Weights of a small GPT-style language model, trained from scratch on English Wikipedia: biases, a variant of Muon for these matrices.
MLP neurons of a small language model. Each row is named by its layer, matrix (up: input weights; down: output weights) and neuron, and shows model dimensions 0-127. Each number is 500 + 25 x the weight over its row's rms, rounded and kept within 0 to 999. Numbers have three digits each.
After each neuron's rows, "fires on" lists the tokens most often at its 100 highest values on Wikipedia text that the model never trained on.

L3.up100:493512478514489492486490488494506524489496506530487501515513550471517510537450451532526467499525566515500508534519505526494483488495546495467466490480545524521483473495508538456490460493552486511472486461509494424489505472472456500476501491512515487497498467467496514510475509513533496566538537456555497446523524524492498508516485558512514504504487464514498478519470520516494502494471
L3.down100:490527461474533455531496451472499498527500472528481484511501497457518522474527511502499458522492492484490473464490525555486504487539483510490497548485497514476503494464495518523520508480517512509510478507496510498445510456488484478532518510519535523521532459475525518491495466479517483511485511461491468481569491496453491488527575531521537503518500496479499479491515511499522449467521
fires on: " only", " number", " every", " some", " least", " any"

L3.up57:523533492497544506538487467477538501481451488489506495490518526465515493491471435536483489453477485491484514536454503490513489515493474535536482494497513443543496525514504528526498517513510515498469465507456483477523485463502507508487521500492483513507531464502514492531489510504506550452503512525470480459471506513515461492482508528465472513477523456512479521551476528511511505481482
L3.down57:508492507522497519474466493525467498507475493438517523475495496453504512478524488503479490508504509488508518505504501537481539498494511436505496553556498474475494499481545502528501495500467525521530505486465516500504508472477488514477522459475510531513482484501514490475519552461501519452510446566504476544463477524521526493499518491486525504482496493479539492490517455472493506513489
fires on: "st", "ed", "se"

L4.up271:489494496516460495539497494493503477504530507534519477486530555515471438511481500487460529506518508468501546505508465513550477499526477466472519504483507508509487491480523488540503528490481470478478497460484492508501525503507532456519523497517504541513487523520476547492485482493543518477482461480522447535509478511447513514513495518485464502519482476483472512532477485490446516530536
L4.down271:529473498474521480501514476528484497522530501505539489488472497461436512480512479490482472568521499507518479505483512535480506522500504512518475454504496545478489441490528514503502487515502530515498514530481537497466490533483515533489534503482493490517485485474520481527498488495491480490509527495481485511563525477536493504535492523518454540524491487510461473511486461481531442439512
fires on: ".", "e", "ter", "ek"

L3.up400:452502510503455478570512473509494445493503534487482501487502506497498542446467479446533468492548475499488498509497453506495513497526479479488496468500484504462509495496465500449503518483459528501510551535484480516502537507488456472536494518523490511532503489507467510561499519480487540510529474478502558481503482482529500516491519510519505503508474519510541499484477498483494504509528
L3.down400:497464498539485567516441490522475510489466513536510497502516460500492532503513523466526528512474498505480533478488488516539510476502491488511505536474513514508523485500478563468504485542488501471515508495510478501487511527557524514532457465451495557467493505503465531524491496520488540519511498526506559521487509478466538440491492529525528491506465520450510485489491489517545473513517
fires on: "L", "O", "F", "H", "D"

L4.up346:502497495537504504474498469491488480504482537501490523454469484522454523516520534492534557509519498494539468485467489482501505515499532535476484508536482488541513497488472483548514490513506522489469479488481521487540469485515463472469486488461488445479507532489524541526476516466506526482459510499459481474525497539487487561474538473518512473494486519502471469523503535535476536492508
L4.down346:468545519494518535479492508492445461456491502516466504489512523471506535455514538543479490526467498526541488503502491479481466518459491559538487502518498491516539491484498515482503489520486485459483513548488503499560469512524523526525503532488511472510521533419514518462493528486521468498532533494493491502500512476504495478472497499489522467513478521482502482498514474524470543531499
fires on: "ali", "s", "is", "\"", "=", " votes"

L6.up219:494501526476490476493492503528502492510523518503509510514503512493515503443476502498509544468550487489464487495460480536513518513484473508489502558471527463465512456473505565493470484477518515502535533505565497502492489520513516492442523491467510552473492518527525436546510491507481480508489508542457499489513493478525495497502496471552504502444503521492483482502519525521513510510510
L6.down219:519491503491518475505504500463521489518493474512507509489503534500513477488518512502473494526514527494527484438491495494490496480482450506484449511526448479486536497495492521512485471550539487511470490507542483515480491488516474508501489541522529467543554488542468498495513472477506531563474514478483483525533498515469546458549506471503440517480544474534522543495506497466471513468496
fires on: "=", " by", " character", " tri", " j"

L4.up63:512466530498484488521486489507512546512505514491465480499497514493545475495462514514492457476516531533515492488498518488518501527543524466504457498523541514463492497487496441487450480528510489524473547500521512497519505454501495484519481500514498471499487508450506519500530473485520546501528474513508534528508441494469540513476497543523483521505550510468473456490530493534463520479509
L4.down63:465518491497509485505524539482477485537471496513500533517505483483488464486476487502551526476447491486483485519493501498512522524463484519580499529511458494525511559497449529504497496473496519535520484483507489503489488517475546453481508525531502475541509476533508520551497506506412503488504536489510490500488484492489499487532522493536500486487491504489500501503499528463529511474496
fires on: " after", " time", "W", "ew", "d", " before"

L4.up493:522500512525481514509488479494458523480455472508546454423501525483519491483452462540523536513469485500500488500483492465486463506524473527536524486484487478544522476496477506509489470508493533478463508506497503488515476503508492512487536478506519558485535460467490461507527454517505486463461496493501593496484485500500527508496527459479528498506536509478522514507463524514505494463467
L4.down493:475502489484501487528512526494513535511529485525461496528494421476489482515516537487499494483506471469446455526502517491524505530517481483515534507492524467506525537487502522487491507516488466493493499467522483454499484514531520508532507535501490491529453501523509475521455511527471519500515578548515486544510484462513513513525513479533541491473506512510492467571478511526510478499506
fires on: " son", " father", " husband", " wife", "man", "ar"

L4.up29:471464471495501522493517475589521468483488464487482522471514508469478534512514484494465482504519517503475503486530520483468514507505460522453482525471529511478501461455469539520522502496521499502476488513471517522564462456521497504513528500493461534517494503529484508504524503529543493540521488506493496508490472485494499495472483512471522489507491496492489498529577501501485547488515
L4.down29:513499491445523471490523475488484480524479518489514503516506507486459477529462508493539503466509505548492447491503518503531499465533477487511479457498481451501503504532498536510469518512527524484467498512548504472436515476448532487519499493514516504499503510508474536511491491494488482520480519482488530480475497485492524530548530463480527450545522500470558470485535551512486516500548
fires on: " la", " el", " conf", " du", " van", " ru"

L5.up96:481471516555451489474528486526508509490530508480516448493495487465510515512513472494518489492467574516506478452510522512449485525513515460484465522481517483508515506492441497495475538487534500518528496511518504503518504477485481510486508485517500472515519512508503528527494507497554474516468501495484502505529480532464470473512514550542495538485475472491476441501545478469528488512466
L5.down96:465484488498483484482448551477486533483447478502524522515496499517449511507495474508506506517524442531478545515504507488515485511518480502509539503536474503506493485537495487456505507515517509498467524511524496496475498481537505490519501513532488501505552462504441443517521465549508494483500547491504503525464515494487524503503519527488492522518543527502485536481533461515453470499476
fires on: " |", " 11", " 10", " 13", " 1", " 16"

L6.up472:515505480494534494467480510497540516477491501489508514549475523503486489502514520486534535494506441499505450454473469517502463508494500526490493505544502534531486511518543532518494499507489518472529496490501523480511491529485482479494510500539485505465484495522481482493480456514498482513513511526458462504510509501530548513556487446477549536456528454494498472462567529511477500535518
L6.down472:499495486485543497474564497486500451526496525531503482470489465520474497489502476493544488468469564521504490490537530498522540475522448498496499549479498477501525445494529508486440484500516485486504498511491483495536485505492499524501547503479540458480479508479482519496518510516501520512493549454573511524519508461522490456514465518554494453529498522520505492514497500493516498487495
fires on: " =", "s", "\n ", "se", "li", "elle"

L5.up95:477489504471560484531434513513509469546484473476555480520497561499509505492486534518481506489493478523476490521468541472541502512450483514526480533531496492470494485472514485519492479472547482469519515493480517503514496502501510497475513505536499512472479515493490502465536520480501482476495509477485495547494488478521492483494545486467510521512553471486497546503527501468575522543467
L5.down95:477502504500504528510524525523510503488530508524471468533468478493482522524509520504434501507508514492472476512494542467544536502549501468455517448498512471507545539465518536479541513483484460484506510530500561484505510481518471477447479508490477478482476476498484489485488461501478506496521503515521475465524524473489470485511547514484534491490488505506532497479493510554482503484510
fires on: " −", " New", "tic", "–", "Rel"

L3.up236:485482511502518471500514493525528490452481476481483487503520503481454496545542495513514485491495485518494516540493541514476543468457500528543471541483454469480510522481480525504438488563486475529487479483538488528537515503509460520442491514499474476458528539496484524499490506512543475525492498477524497491506529486493495470505492511463553522524465473514486520517519472505531485503483
L3.down236:534479489483504485471549512493481511515507519479527484487502477521517574514531553496531502523511492498490441524543463505477516515503480499534481518485507521491489487477523502510508523503489484509516482522485511468469465540470516496450476499527472482467549490500478516468469465490498531484544476485486493476545506495496505486465529498505489498461456519491479525492514458496486477524513
fires on: "ten", "w", "rea", "xi", "ul"

L4.up548:548558487531464493481481458499511523482488575482522484476500520533462545472492435455506524538549536505540485492479501500525524508467501495510535474513506501517513507492518526526489497486528524494512529491527508487483466493486461474465511513538463456472499491495481490492494501503461527485490463495508496474513502523506483501527497540480505509533481493522508513512511503476469510507508
L4.down548:499448498502538523474491479530502442487460490494490453517471489489531495507507499445500498518535510474489495457475496511494503526499521489485550533507527517467495520531534489474480475544468480493521509561527446482507535463488488515524468456477498496469496500540439513505510511485524522538507479489494554526524497539484516562505493518520495443490504523514474495475491526511528479517498
fires on: " career", " League", " professional", " following", " football", " Division"

L4.up570:483534521500533529518471486509485490503473489493501503481555510503486477466514512477483417465491485485503487524485547467488500488470516516528491486534496528512485482465507527514529482501517507449501487466504475508489491515439484510540508568498474448525500464481502491471535512506509562540499516501497475485489522509511506476505549508520493505529541484500514510537486517487503502450485
L4.down570:541470487522461469526510476452527450460488484483472496517477508507488441508495510495468494508469480508518524434495493505516484500498523501529484492488528494505503537479535510451517483533497466445543471500501472515471525530523517504482486538533526485521519515484505522491500501486520529532520514518459489500522485502451532531453492520518543561513537525473483504507515513516515485493523
fires on: " other", "st", " least", "th", " either"

L7.up499:487548471516523505492532499505478514497501431490486502497496487510478530506517482450485471527498522493481522489537505494484509496519503512470544510517522546456466497529526490498489515490513507496519430458510499494503525506477493478518516473516449539476459505487495508519509513505543500525507490498516482493490515508428509494518490510505523471434513508507444495513539513532518460510554
L7.down499:541497506504509501476499484506517525513483480469473522495518441533533489465490522538553481455501492503478479498507463463496541522516512543478529509524532484501493514527484499539485504469514470513453497495475518530497541501542465525478483486498502466525463531554455466505482486498498462513488478507490490511538522481496541501508515493511471555468440506510471509493494504542516509497482
fires on: "'", "-", "ul", "ver", "ca"

L3.up582:515482550517533473494508504548474523532483512490514513471551551499488462458502472507463541456480483482487452490487510473526481499469512516489500512507487478503532488491530480537466499450507574492508495491495484502555516512511503478486504491510510510496438501532498507545491463514483459524496493487478481498532457483484467517497484502500491513515487538474475496470468542486489527524512
L3.down582:475504532483522484479471493465484509500509497518544516500495529466475500543483508494507456512505450525493497507485503529497539546503524540542519486509518504498515525531488535487543497484517445489456464494512496490455529544521449539510496496501475537489499488480494497499504542462453532545523469510488501455496517461519512486442544441511496528481484491514491492538544485456522493508489
fires on: " University", " P", " at", " New", " is", " cons"

L3.up114:502529491515536509486506470455470515474540479480447481465469495482481505436464504508520549471503489467475499505510498491517534507488465479486512481453513463508509505469497465528473502504520422439551456492496539521473522504526520479486517487492464487497526523525501496481513521523514505536475493504498499490509470489478459486484510501477452514504512498541493483479490525544515486542483
L3.down114:526471516484499490462491441497481523489507541559478488446500537510493504490521491454507489514532534512534541498480482481526482548439503485498503515488500521441475509492523449505480551549511497487501533448490559496461473471508501478505483480474506494501511482518489492475504510476470478494512499511509497519498532521514558513512507512486489503530487497485473486491505460537511496524534
fires on: "e", "o", "im", "ek", "ira", "a"

L4.up595:495478505491509514484481456509534458473503499491513536480480523510478532547528506483534537496461454510511500524500540484529447502504488474519470467532476512518522466488478496526484513508461473491511503500512525532513493515513490459482468535514505474504497534455486457524510492508528486474457490526526502444535494469536503453477522535530532513547509483462504546490510510511499447503522
L4.down595:468537527454476491500548497554499514519478509494479462518500473499474517472503513485497484489522512535534478457496484496515489493534530503500476490491511490551505570513517507485489500494500540524468510467499516466492486488501521516497508488490498485497492464511532513480464514537465492459533559531500450494463500512500529505519506429454509485496483510541480486469519516490454528534475
fires on: "ti", "s", "n", " votes", "ten"

L3.up161:501478474492487487518531508492501508499470500457524469462509477496534505482465502520492498447475495491483502495497501506509486492525453527477511531498470507509545496503466535503457538479539536487478492470558481480530500516494501500525495583487485534517510513463542480489540488497517502498512495505495515499490510476471499489513461496477508466501541505445494509460523481537511501477527
L3.down161:502468523498515450497538491515493497464506493515486456496537496493488454512496524493490518435481470502467531481500505496463507522496492480526534473481495514481502533495528530522496438552485469499509517488463524514523514526488522496516533452474537501465485496522504487492469479501490478482538523541504511499511508498463556517523510480514479508456486491509507453499491493523475516509532
fires on: " by", " of", "r", "la", "be"

L3.up368:520511476555521519507506482468491543485472533489504474467459526482493467484466464555475526499533493473515483525498519504548487514512517480455525472510484519541546458500478467526522494520547477522510476509511490516551491518507563475532493518517484522486498519546461485499515512485519506513512492478432477488504550478510527531510496523520493449509502481510497524498513485435492476495481
L3.down368:473512509525510483487501484554503478548482516511526526567445465532560524480507416487514530476454499503476502493534474479517494497453479484446515485489440495479490466524499553489527514496491542496500525474493532487483505528461496522477486470492509523523496487512499484477496514476499481514515503508562546516492500513469531493484509522490435495514470485494518512486534500525474510482511
fires on: "ing", "ous", "tic", "ical", "atic"